Weights of a small GPT-style language model, trained from scratch on English Wikipedia: MLP 1280 tanh GELU.
MLP neurons of a small language model. Each row is named by its layer, matrix (up: input weights) and neuron, and shows model dimensions 80-207. Each number is 128 + 32 x the weight over its row's rms, rounded and kept within 0 to 255. Numbers have three digits each.
Before each neuron's rows, "fires on" lists the tokens most often at its 100 highest values on Wikipedia text that the model never trained on.

fires on: "m", "e", "k", " of", "em", "r"
L8.up226:088137163103088155121105150164170131096105207094148100093144157116145115120113113100139146154176156103053129130172123114178144118213114099099152087159104075133140092098117122105141116146161196160134193131131086182094148114155120133121087113113159117110144135128151130161076142096139080091130144039160159140143172158123128142160115124167156070170140106132114108136102148178159145116105

fires on: " inst", " up", " cor", " dis", "st", "oc"
L9.up1203:147070114069124112157143178175104088154098182140103152130112132080132101113129105192055095121145089177159100093111035113112163160121115144143218183116107148139141172116218082160092205065123133113124110108177086112211145141153132081119144130101154163109151166182086047148117122091099145099127087124126127179132095113138129144129076103146165146106144118075113120161126109123163119160164

fires on: " it", " Re", "|---|---|---|---", "ra", "p", " he"
L8.up917:074096130142160202093168125164083124102166147154170112093114115081118118081138180126178103139139110128101158142142153113159129177133122144147131108137121135123182099128147140137097100121181175144172130052147064189100092134126101124131110121111112090132159209152132136135117140135106064111042120123120138125060121089149142099158092156151172112160141092160114082129126147123132184152113

fires on: " of", "ic", "ed", "ical", " |"
L6.up38:124118101129116120095120166172157173079116130129091069096135137076160127116133177160136124097172127173093129154168084100142096116183151152128086195132171072147133109112132119107151125092120212120103089101191097125121140134108151100162101169153213128093127183163132097168159109125151124123112097179126154121181088174181082102091108067114196156121174118115109111110045086134105132170127

fires on: " ", " April", "r", " June", "e", " of"
L10.up300:114187160131095110116102117121134100096122160123102108109120117099122111088093083083081155113158075116096141134172169137146138118173114148179118113132190131063176138092175149134128167109140159109101111157153083170130130101206166072135099116189125109113130107117119078161082127146139126147144186093134142180084110144150142153160089148119137102123177084118091126104095147155185148110152

fires on: "ast", "uring", "ummer", "ree", "attle"
L2.up1029:154137093120119073099105083097114159140115065120106094111165129143095204177181113136103128116114148074165081124209077193123122098151102070102160125147116143136097145121122148069103094093147182117136105154162164198133140198118135192113141089096125102055196091157088117102102147120149158129197129140139104109120124111202142162101097085103141189144149151120072108140139148104141093132207

fires on: " football", " as", "ent", " took", " dis", "ference"
L6.up572:151142099084065096101109132193160142142126058106131124051124117092146126124193154135107135153156077117121139197170066133097157192145125155093125129127120122084105108131127162111169159166125154160118138140167092060158123124132152134060113141094158077081122150138127098121110165120144127163165082136170137127084080187137105113105161122098136141146161118111079064082148121197123171106140

fires on: " r", "==", " ", ".", " |"
L4.up556:116098079097072089190075130094157156092123131108116055150136175148218062146159122154137153136133114165130097153175121145070192164174180102167154130156086132102079053119182124150128138128083186122134139125146107105133159047149138164122092117119146097119079094148077151149021131114113066139176092116131152087125113132126112137125140131130179099104190105127126098189071137138121141089120

fires on: "ic", "f", "mer", "ing", "p", "eb"
L8.up949:151073116097090160167097162180142115144125113139114099138136168069105117119133107113098110086118155102177106212135110132113097155064131193105133089147098137149109140102140192106100152076178101142120115143173107146146104083131106104123140171136201120057113176102105105086130136107120134151096102062130106167135118152226098115145053112155135164088160062163177150145121108089183195123164

fires on: ":", "-", "):", "—", " \"", " –"
L6.up1120:138144071192127152210100130120106152164163165095071115105181144105108124158167095128091123128223146171116128133122082103107159171159135189069150143108169133136117101130172107103104115134101099118156112132129122058155056112118116111106142123117169131068160148158128071135101150193105129138167122134159135136105125165134053167098054104095105152158123096139140134150101108115159102154117

fires on: "at", "st", " (", "aw", "le"
L9.up794:142149174144075090161112103139147085128134054072129067164143145125134116064146158149174107159104148131112131166085119094150151190190149177102108104142118076154122107136154165090115074118173116087131136162111153115182127116150117156139123166151101099173079116161164173148055089139107113143103097140135144166147080161202171129112095100111086157090111111102143154083149121116099251063134

fires on: "ing", " of", "ble", "ark", "ood", "ay"
L9.up736:105174163136138163137137167101150124163121106107158138104069113058112104119101133146062134173213094124108126131111126122120118131182126127188155097139194081095131106104131090128060076092177080118080158187148078086169105177157118106091125165160132082120137145126120080107155149144134126150069066124132130116136142097124041110104125158067090103157153144090155076145154079137150146110130

fires on: " and", ",", " or"
L6.up829:119130157117191116165133168132159092143127163126084101143088144125125072149171145104046044205184145099133126106136120119110109139095129076138124100108143136147133142106153111084081123163065069182118132088091129132139083147205127139128149179093092122106137082162195102088084103129104147181154133167112115154076162167160135163094071076105153118177164107165046114077085111120166111220112

fires on: ".\"", ".", ".\n\n", "\".", " His", "==\n"
L4.up606:085170104072154135141095146134146164150147141166105117127155156109122107138118160129160114078084168179129145146122144139121165144086124130169220123146169127103194109121135181143113143086071173146104203064135118098122142121184123137116111104121155176176144105088137114101099123083104143135128131145214129110088159142116109128096161096077188122191150078091178125129148147111118123124137

fires on: " D", "ed", "ent", " d", "D"
L9.up952:094144151105191135193130125168156189096122132130132123140219091132119074120155125129107114127161126143174126155095069142166155144145179112103092060118168129164104098129078111115112126102139153183125093161150043077127103142135124097111145126069140124178104074113109145123050161145133125114189104109107142141039158175155108096152102110114153072062159159131110119167149094154141106109152

fires on: "u", " cap", "if", " in", "c"
L10.up89:096082095129092150116073112134073111135115138123096156059104124088130119112123167058132124102145117145144105120244158114094105120056155153137168093127117059114131145148160123134140226131153114099157111121175137083115064108099151131149140110126099116125112141148160128153099134103092133105112123057204100133100061131130102149125104061094171162136181118129089154092131149145105113140092

fires on: "earch", " were", "ling", " =\n\n", "ided"
L2.up925:186089080065080147101076134147129088134155100153160111119084134104166135151122067090065142120147102130145195165076160140112144141069072189171163163127094153092172100073151077102114130114128120143126152104090050104071083105129138183132135129160176113158090135100119126081139075094169125109132138200097178137144132102172144074131115167106161115180076130094164116158139141048138111154170

fires on: "on", "ass", "ot", "d", "ap", "ts"
L6.up600:110086081147197070144155147114062172201135148121119123112129173147168140120131085109072105143124155181163156147110089108139139110127212075175163124176143144098139117122132157084130085144085154123118117123151124108155101085121135088165094149159151126159129103051157098142080170117138157095158133153130192114146081169140096129072151049102151140131134096066118126091071071207086141080138

fires on: "\n\n", " is", " were", " was", " support"
L2.up1212:142130147154104121117112092126124141090074060160079115105155117127126082164119076082128126113168099143163048097097157114136114125115121142134138113114126129104103156151145100106139166107065142153122125062119133126147191155162151180169154123192143057211122095103171172122122135083142117123160115132119144161156136116149116125108166125072182134161042063097129153173157158172133104156084

fires on: "c", " sc", "ec", "t", " inc", " t"
L9.up1170:103153127115108176125120137080158194100111132104143099111115113128125126088155118073126089203143155185076162116126073051142169147176176132119160146113189140135152119104075116066104155104148186198108080173149140115113139089103101089151173122124179162152118148151136094154126110110055134149163110105084164119126106165132143138088139133115156119103107160136079132149130115113116164107112

fires on: "s", "l", " a", "10", "h", "m"
L6.up1267:112094134128097109115148107164119096138135111093092101153197185109155098137122203108150131165173116103116148121081122144145167073161085122157102092165168140163136065104142105123140079122105121155133172062117126140178150126154149118111145123160116090120142089088055119113106114101122126158113106131121126117144098113094139114066123105057174136114176135145185155169141131057113151148124

fires on: "ud", "her", "c", "ur", " r", "u"
L9.up395:120097167100130169135092106065186133089068135127081119062131107051167093115124141114099118141163103193041170148181068145148142144115122093102173101125103134098084072094139114100137198119107182115125108117135115088102102076138178146153117124102100126091146186127105165148083166069115143100184154108152140117142110144116126109105069123073172195110175144139129105175103160133116151116108

fires on: " of", "ing", "ey", "-", ";", ":"
L8.up943:139120118100110144139116126102160184160156108100104090138188179134102135165171142085109181083149133142136152107121066095156145117146168135104173204137174112140118135114124130073132117064097086085147111131160132093223094134128090064124149128147148164088146107129178090102107090167119133183148088117131133134125083230117116141151123133083111112185213078136119151116063013131127131132158

fires on: "ight", "ost", "th", "hip", "ever", "ub"
L4.up992:120173110115126183120137161162108168202105112159108133109146112126154120118097107100129100142158137163069117109144137099134121072096120161128164141126111112111150168106119124124156115083068167143115150137108109197177117107143066092056091173120120147118110131140134086055128110128096060137130090087140146164176142111176116157196087112071160149247076129134128161122104131123157161138100

fires on: " h", "os", "m", "ed", "s", " "
L8.up791:119100086106029129146104094158174072109110126126173101127149151135152109120128175116102082114174132138111155099102136096121121124162110146153133060193098114188140093086122113146131091086111147124097144105119118185091130102167086132171103125194200118133142135108086048166123111144150116129145135095132131150077101147197155136180112108088191117134121055161160154128158172128136186195157

fires on: "or", "ic", "er", "ative", "ical", "i"
L6.up265:084163022125177144201114127128134150124145103131096163134168117118143165113154167111139108093166152170075142134159098143096135087134115116105171181137150167153071096106114134095142119078101240157102120120138137081113090118136139107107154132191115176161113149103164064121115091135081118181134120125172175159146132180132098151117070142114108081108118107102194083100038079137113136107147

fires on: ":", " the", ";", " |"
L4.up119:129116124081147130137097128129130112106170092075038095119219138115178109152157095125132143179121113148136132128148106145153133145113124136186118166157155192092140094134114087123093138125108120130127146090154120090118060143138158140087107074184110115160143089181112117119028147154124154150130151141145072056069117168120109147168074116038116188145102091107086149175090051072159117150140

fires on: ":", "ing", "age", "les", "ages"
L6.up809:084086118085199091154095137121097076171108103115092099105137162116165113138125068074063103069151151101148176095122135167166123174161153134180181111125170101084150166119088112120135121112093125145115131136168084090140132101122125116085091165135147126101116088136091117076160160120033115152162132180076121154123148140113106141133104115104166132219115110147059165100059048122155160115154

fires on: "i", "st", "it", "ell", "in", "el"
L8.up993:135173136128143162228133132092141162150151125132099119127148132098129130089122168133081122101171125164072194122109116172131236150118188075153122152109186169139140135090108113141166088165106151140103137167087119102125173098127090125132133112196101138175103094115096099091069128113077104133185130135116114122142131185138085108120125163073120137088130126076140069139066105160082103129150

fires on: ":", " in", "ers", " on"
L4.up853:093137156085122168111109153097139125110154090095080129130155136128108103134161099110131082102162110117139164123114120184166146180191167099108143128161168117097169135082112133056113130092131123127076131132164101109175108089151167090081047160134111143161090089123174092107130155162143135131111132090094116148117098110121105119117072087085140177194123153115085120165128103112102121091148

fires on: "-", " de", " |"
L10.up1179:141134098119092170137060083160174179089166150103133074194127141092203076130129141112142150136171142186113128141097125127120142187223107139157092121171151152146073087090150081098172132126139143171149124149097109095163186074163134113132137098123147090130132088148081122134078138141061081101114170139136115118095150088126099123154092114105126159100171107133111091160111133150169134142150

fires on: "ast", "c", "t", "el"
L6.up1218:107104138110146128159088147149146171085131089142148122184114095114143091114151129123108119094151120146136185153153096160129183145125052108139153130140181208070172174105120152089130153111152207154115130110141120113126080104099181081132139117134132109160122125112103061185108180126102063125139158116169160104105093174155098167050101086105165112065131140074162118161179108117107143119090

fires on: "r", "l", "d", "t", "ind", "m"
L9.up875:117119114113144164146132176097122097138160173182186102117113092094147141152172077007088147174131163121054099152174105102138135113198162167118173169177127067096138098105137161103092132161158147128133178140131097124130110057163126114117094144131164090114149119109188099143141109143151082095112102125132125142155098223166097127123152128152174096191131115132118076171094192097095131132098

fires on: ".", "ate", " ", "al", " |", "ver"
L8.up1050:109113120090120156188070138120116174123152055149065106162155111088106113101133165107168140126114108170094153134122128084119169121151165133089128157138108125159124070109154119112100108113106086130068089161171130086120135112125130076108175128153161109098106070118137115110103092098144158192117116108103171116147083085153176128127185083106095155158142115104187125127046134114108147125127

fires on: "st", "n", "ific", "ial", "cl", "est"
L9.up749:101153169119151164153146114100130113123131134133154097111144118112123108145145167110078072183175166124075098102145141067104089095144176130085180153133152071132154133122152113088117162075163152088135162099150102134135145118072127108158135088121091200118165159111146098137109111187124107166138095124103131160145115149170079132098104120083188174093167089115129172150112166156067111150148

fires on: "un", "est", "ed", "ad", "ent"
L10.up963:130119131105136138176148103144141101092106141114149108138202147125136081153145135123083143118147120213167150194137049074147139117115145167162122145135114159118171086128102134126066079135103110104144080185144117125162074173091156115074125099122084202225080098132215116119056168145067138132155087091150124144105097172181114136064139140123127078130160139104103151188147078151070167171109

fires on: "ed", " of", "ing", ";"
L6.up1262:103101101135163115120151130130159138137136158126038107079191221113124120133111135114139134119113141166111097129165095162123124158145153146178113119142185101092112118089087101146117166086074155152136117117138180100143066115148131073101087135135130120088145110172211125158113123163172122118097121154138143116147091194143044189149047108135131142167122119083141127100080100102120146148156

fires on: ",", " and", " oper", "erv"
L10.up580:158113136099173116147135206116137073112155179159038070155103164137157062148076134094121129126062133105142154139130134177089112124161194110181151079105138114089155145129094121091084140128100138175119134140116121160122145129138136160117130164137118143174133111108183116099093191134145113111140170122171119124065156109097123108152123091135138077119190147131121207101083120138143133156081

fires on: "=="
L4.up1231:110110123142052145161057159189120189105144145089055065096210155102174131165130120131098148129130138181114149165137120113122116142146162160157114132137102113133128099105178098146139078083061149098096147139143112118135150093185097134112095129127163136104107098130212104100126144117054097140119119145164198161115133134137120152136126127070215155133132115121176090161064167181079176102120

fires on: "re", "r", "om", "p", "v", "ro"
L8.up619:113149131132083143137044104145205132062171143137146140098136126136150106125126138137084134137154121134105146127131105109155120148187139117165122132115132136126209088144200181097156088141116142152092108133152080168129173096114127092145111085135113168198158098096090084125107158073141122158068088158108170198110135112144168133078150040160130096095169118123116147150126143141157113146113

fires on: "',", "che", "onom", "atch", "earch", " were"
L2.up9:179128097104106154107153190127136169120195031144132091111103123178146163174124042138082123159131214122130105099091121148110117195112079168099111157137176127085164108103210060125104129110123138156152139086089159158090131115149146147141176123111125097083129099123145184133135142113139110096160143094140101184129135126152128150076104091097129163102104073093078129125118124077067113148206

fires on: "al", "ent", "able", "ic", "ed"
L8.up999:117160223132136153143133123169158115099185113185110070060156088111132153077101135148097066144151135106128142143174142124200099132140128154119102146132182090156173044118095141091173163149160160180142103129189069121095180123068135148152094152105116115133141166149175079097165091131115096135041114148137156167102145150166133185074049142107156107147135138109150144133083112178117121117115

fires on: "s", " of", "t", "os"
L10.up877:125068107135116110141122157083171165076170151101096046129195138177145130138138162081094140121133122152099198146169126129109150190176192126184135136107165124109134116118097111083134102135142134138140132142198150110109106153139112148149129151158173121113113103143157114113085126083133107115105114111167118145134114139121094119097099089121108130101151151146124130081161115159118151069085

fires on: "ad", "an", "d", "u", "t"
L6.up1097:122110139062133122166115140143153160118106105169116096150109132105153134079154164098128132124174114180158143149173116165170246130139156105121215159170158105065138124136121190116129122056151103175091148087131081125136058098117135116094129145081171130174190107055092081115068129092124057157147146150081130137124152152154101166112164121126128081152170177132115099158130106109162143095116

fires on: "ummer", "ious", "uring", "″N", "hern", " she"
L4.up504:138124128126099105128136137111183130107073083094109117087132143124057158073095131158108132080099088133167122145101156162104135113173082111076168105161159116118153183114172133108170089042144144111107141095149198144135136124153116179146157085108124151088130126168156128095081143148120165106155121120119117079128130130087128175081133112098121141126115084098102092125130130100200107165055

fires on: " |\n", ".", " −"
L6.up325:105154060139150146212090150087117121123193093154048137152205126103102131143111137075199099119135158146101125202135156112124161173174155146109125125146167146135137062140127170101033134092135096180122176091135137074115117101119190145094171105107207203134158143093179115117113103086145151134133119166143160118108080118089106112115145144107127108128168123099131110134134086186087150112165

fires on: ":", "',", ",", "),", ";"
L4.up960:105114156133144163118091123111104144182112096117104057120181105131148097164127120123120169029187168091145073130147093150153132167159109170158136161177104190124113100101122088068123146107086138143123127078145127073186085081145113155131099083176087095099128140163146092139092146143124114184155161141153075154117093144170108141130069099026144157126121059105101204176148151107139134125156

fires on: "os", "is", "re", "s", "g", "es"
L8.up384:081100080146109129093104127118143132127115170153134144135079157150137136132151154099074031120156152130132153177132080151132114191137091142180108112158139087141160126108141099109122077071138142128112166084169134161094151132194145096157100158176163173190176147161139112171169120111091113152137130103145112142148133157205106121139130112097159123167149167168120105167114121104156154110109

fires on: "m", " of", "t", "r", "ch", "n"
L9.up997:061111089116145194141117110074129158099083112098124079227136166139105115125117102068112129139101118188108140124158116135122161158173171155112149183132080126134114138058174109133153147126081124109140099114169139089142133106123104178176080176138166096121153119138163106112144139078139115090090188106116133155172145135169118122113110092124127114150105152159103234115085149145108137079135

fires on: "re", "ex", "ate", " ex", "om", " cont"
L4.up781:098100147139148132143105133217161039111174166164110157084110118109115082077103104135108088099125148176114106118132130164156162154127119156165108155185174131143223142121163128132089106093116153127134094182142161163136145086122096064151121139113073096111083143133131117089119144139125140135056076125082149167151123141182116114073080108102147119142152140141117185132133172121131142151134

fires on: " Rep", " Democrat", " W", " May", " William"
L4.up844:121120180141063122104104136096145086145195119140136063105135132099151162126147201088136121211197104178139086107119170108122132148089125103125163148129123150108171090128128148105134092095080162128129137108142120162122134129213119087160124076112136152128175168158118103168125151068076152147125130116109147094060108126159122112130110132101136165126128071079116123163122143169150138126135

fires on: "enc", "res", " rec", "ct", "ert", "oc"
L8.up957:146116133151136152150139103167138111131119123145104111085104134134174145160146071171039030152113137154090162151116078147115137110125111098103136162112121093148134159102188138133091092134105146172148097158161115119144152115108072114172072176142111176127118160144154131106144113119103099141076092138107164162071131147134127118102116105125084095173122089130139096121074170141138118114150

fires on: "e", "k", "eed", " ", "ed", "ine"
L8.up1028:091081108157093127157103121200140127132095142223149111061077134145165112119138107124116098086163117115113122170145067178150159119129100146171126062143093107156184118120144143165129073156142138180129178158212103143126138085184159081107144104114162127088083143117117090145066136117104078114108177033121177146066120132127154137124097137141153094154126094144122073163114125158155135132123

fires on: ",", "),", ".", ".,"
L6.up783:109160120166120140121114118157137082183100165168112092147214158148173118175140146065101123094134181079122127142133148099071156160151155135167143158161085230135081076109140105129127111128143154139123112062107126140143159054178116184135109115053117134129083125142127111087033114152108038173153171134117112128103151138110109206157112106108148166117108076143112134152118133119142123108147

fires on: ",", ":", "ed", " of", " with", " including"
L6.up118:115057142112101114073137113101138191158061156114103069101175165117178090131137099087145122098177156122129095157152079122154093205169163138156127170154161152044190087100092116105073092162152137137132091164167110085138117131161151119068084141152123112080131077124195104104072139128157139094147150153170143142107062153150116179134047123073190119128162063110060119111150080139166113092124

fires on: " |\n", ")\n", ")", "\n", "),"
L4.up549:117117097110151160119134140148071129150126133195104080158141090126117109129132158077150098089186102130107139179083119102126128137193136125130147112181149137160090067106131177083107179086114128163128119095132118157155119073189116138063127181154117218146090128063177098098130107122190096115090129135094165162078062168102103136154097127151175113131138141112088104161148136125136187078151

fires on: ":", " ", ",", " the", "',", " =\n\n"
L4.up228:110149150112133150135091138214138154138136095118150106131162094164169145147128150123128128100136137099123099209139104130166136232154175145099140085169057091147104130131062121068137086112105170112109150094176148097151185110112073114094107094200145143093167116090117150154118118150086103190152118185173124128139125148198131137150086072042134220099100116107111176191143146173098129131140

fires on: "age", "ese", ").", " own", "able"
L2.up676:127135153088108139167121144200101093123115102154175181129096140108148153134138085160075075183125149118048166156169128090129115128151129148090096103120079085098127132138124180142113146102195105183168113108112192202106061103065180140137142095113144106117160109153080121139170132089096136113134152099198150169107108199151110144134124127142097136089173129102121115111117105172079159126186

fires on: "v", "m", "s", "end", "w", "r"
L10.up1010:134114111136114133130163136142108161137097151118143128131186171095156056160150106115145132165121142184039103158181092176116177171146135120171116132137157153165163132129113101099122112166109171206109171069100148140079142119183150134154099074193129114152153128145133073148119144083106106037127105099201167126151114150118135180187118066138089117127156146144112188157114088148120105100106

fires on: "ur", "1", " M", "h", " met"
L10.up1269:143095087128188128115114175111136061145184123095136084124199149124146131112123138159093161102168167131075119161083111154106100161115189110151134157168112134117083133134128134094114100104102155065082107094142110186249134091170129096045057139148142116128119099120158148200105179168146137153146093166104138112164072124095144093181066063164140153170114103092113157139095132142127151161118

fires on: "ed", "ated", "ic", "ent", "y"
L6.up244:107138097116168133127117155225140150120187106149120103149193147148165132138112126115145112097182145196028129173145086168151105106159138092157191105133184169167098083088147148095119125093094149122125129079160151062159095098111175118091149148138141103111123198129168056139142095112097123139110185092162132148143093165119098162124111071066205177108144150115170131162084068135064153150100

fires on: "ar", "er", "it", "on", "at", " B"
L9.up831:130198151083124115172152153110136101146146129079103133137141086119084115048195189118147108117164136073150148166091178100129156159104129107120144081159164201089183147077060128094148145079197136147091152163151135155125127108117069119130086156106114174170149072138135124117100177064141120113149138105126168125142134152168120106099121130155123103109145061051076094086115111153194142154092

fires on: "|", "==", " during"
L4.up1016:135161148138110136115107158145122161168103135138078079124142099122155107132157187119094121143146127154066131178130137137135131132166178178097113133156132133117127080076173132074148138136130140163045153182133105139155150093194128154047058174112122186151106104094153116087083118152129096109111080133126098137098078173132128157153107124038188110137100129129142130124145112117124139129156

fires on: " a", " to", " in", "ed", " |", " from"
L9.up387:146132134166084153146108119138162102121088137097069123157144133092155077127139092188151074175139116150141101116140116123136142131141140123159142129149125139114133149090138054100124132147126080163115125143148107164148033128159158158136140140118168130115091130161139071053079158193139135137120102152129102116087081136184139104089108119096141126098189055140087111154138138124157143129138

fires on: "i", "ar", "er", "in", "p"
L6.up1217:129164134165138163168079130125160139155171122120031057125126141122123104056182198102098124089141127174143147127169091154106149157124157117092099113165208167125135099090082134096162156124176158117115134183111109121115187142138137108148111189160110142159139088125153091114138120084107124142130141100095159129179119174125069089090123095154066141126137080088193101048063098169137112135119

fires on: "\n\n", "ference", " against", "yle", "ored", "port"
L2.up1023:106138073174189140130120131110168175110147111103115093189119084113126159081121102188194119140136147179089097137142066180090142161080102134101059146178167089147188119090155111141134067141120131087094155165086150111157099137160108089096183120127109073127110167150084137108140132140149138131117160084121107092126127117129091157153116041107138183078181101183115132140054159155145103112109

fires on: "it", "t", "ing", "out", "vent", "ong"
L6.up876:120152130152123162159131165138131153183171072181083187098105149088124132092096138069184113107182160181079148150184131164103158104177145116104155135140193123042174121099136097087115135147119096182119142170106121095134072101127102115057129154146106105148114105105119107103124151192123110139143087151094112118117131121148105147122150154079135114108115147073084094121156135099080168063153

fires on: "ut", "it", "t", "ot", "as", "ed"
L8.up582:098144115123150145104093122134150097086147146176094160103136124133133096078138117058116110133145202122103203149165117119081130115150097173175193139153180114097159106127102119095088088083140186166125162127141161081122072116137188141146134086146115120167131117112121087170082170131073109167122093176158156116128124175138110156145090167104158132125169157108089139110155129168065167116098

fires on: "age", "ily", " by", ")\n\n", "als", "ese"
L2.up986:129151139129117142160110138195052091165131098145141132136131116127127146176134108130108047117167077119103091108137093092150144127126135131105168113116086171056100143154174128113137188181162113138131099128157116192111089138093129132156141150086215127091192167142132126130081131118127127120076171061124116168111097154146161109155165095121112033161165087046110147101139113152086147117060

fires on: "t", "f", "d", "ic", "c", "est"
L9.up499:086113140100147140126092120179163179107099091120163101164093122111122123100136189116092091114167181128145108168165096129196114130144184141115142144143176163149125142122137132098102112092179149177093080107186134106125067088127129150139171135136154165156107136087153043156173140104104074186132093114130124210161099174206115109100128131098166157104138154112151147114123165117110177108146

fires on: "-", "ar", "iel", "el"
L9.up601:127172128172156172140109056146049095120153110106094134140106062104152112126102157043107165182140091103146130138085157119110131111116112127132111164160120159100104139130125131120099143126120114115123171098148104159140030100171088130193117093132088124121107131174160105112161122155083099184120157138152146156168154150103111117133114083092159132154165073114088138169148122172140082176143

fires on: " as", " which", " there", " This", "f"
L9.up50:138144115101127189135147130164185136106149161158133150134116198104107141126107114087119124113172179098103101178142141097100127128127194113125145154164083141121187078085155112078114086102132087151132130201171132180176169152163076080121155113079099105116126126175205133137114148168094166100038069160101176152093112130163123176133151095115133125155125099101085117118134122175110139120137

fires on: " in", ")", ";", " m", " of"
L4.up1128:114137107039078163102121156118168144067128122116088097102168112155126136148151155101101134112129085173164124140170117190128131146138142099129173165159095137118124107090152089095124228109107130094116161121157112077164123084140083140150035164135106131168138117113191094167104122149112142127153129141117091163168111186104050144191095122093166169097145071150100154141077151090116145123145

fires on: "ud", "ass", "aw", "p", "&"
L9.up407:144133151143145135113145125103119126132192149107148130178143135140171113138147124129159083136187124160109103145121112056135229120182186095073179092161104184134094143113118124075128091077122148189072148133121114145144115102080128103119117093145162141136161128104155162134102157137121129146125103145101118132132076150104096118062150093138099131168136113131128122150156131148163141151122

fires on: "v", "av", "ud", " W", "m", "ass"
L9.up746:113105115091094108133090124110137202071151138114128149122154189081167145115171098164177111094135141171106132187101050113168183163171139074149158154166139162175198114131106098121096091094100197157133163116098128079161125126120160121161128140141170158223183132094129102137085154122082145109131138113147177089127116156156144121111125037190107114142148114118142144136160076173146121083135

fires on: "am", "t", "m", "k", "ris", "d"
L6.up92:101181075054138170100152137127144131154067111164129149186141159118130119093130120038087122071106123140046187169182118078105136115191115126105161142168152196117161171095119145061125079078124198125105115132146148148135114086206107061145068118059123167138144137072138124083121135122150114117120163084094117134144128184176125138159132110129132115115122150132151170125120146169167113031111

fires on: " of", " is", " in", ")", ":", " was"
L9.up1258:114095063110123178177100152130168117089163073080088102122191136098136122144167109057101136148139147112161184123108116149118084229169174136078096169144084086098135105082083161102075139117116118115140149123231169099147171088134051094136146128112087114119102125178185121182095158151154145145098128136153127128165113130132113115178115011092172151125117103156135091144080111149074103143135

fires on: "The", " This", " in", " as", " a", " The"
L8.up1113:105169080151101156130116126152172056144103141094079128095127115067141081134089092086099159093197067129103118128135146145073094148104110161163158144140117125084182133103139076129083103163147094164075095184139100166118069145218130116148149102104113153105142118156194057107127169182121136133135073147102158124106129147146167123134102103136149118088152121134061151117079084127158158123137

fires on: " rec", " soc", " per", " Rec", "oc", "urch"
L10.up972:113169137096107176170108143185150107102156157150134140095089096108155084101161165141094042147140146134154082117140179156161144126096074132125113189117170038161127183151165155120131143101150087191121166149143170148150120115123067123121126162063140190166147162093163142119111119134097098137084149119130134145089133177168086149124161083078095155162134104152086092119154146160100109129128

fires on: "f", " /", " ", "″", "′", " |"
L6.up598:121046130136169186100150128185139122099155079132132105130087137130124136126125136121096111147156102132152112142136125128097141226116159095115106183173165068125121062108148141103113138138131186117120166112187108145159053083141104125165106142099138107098191167128138081123088131201176114131111047125152106123116059171227132136120099107065137081131180130120144105129044120142123149107146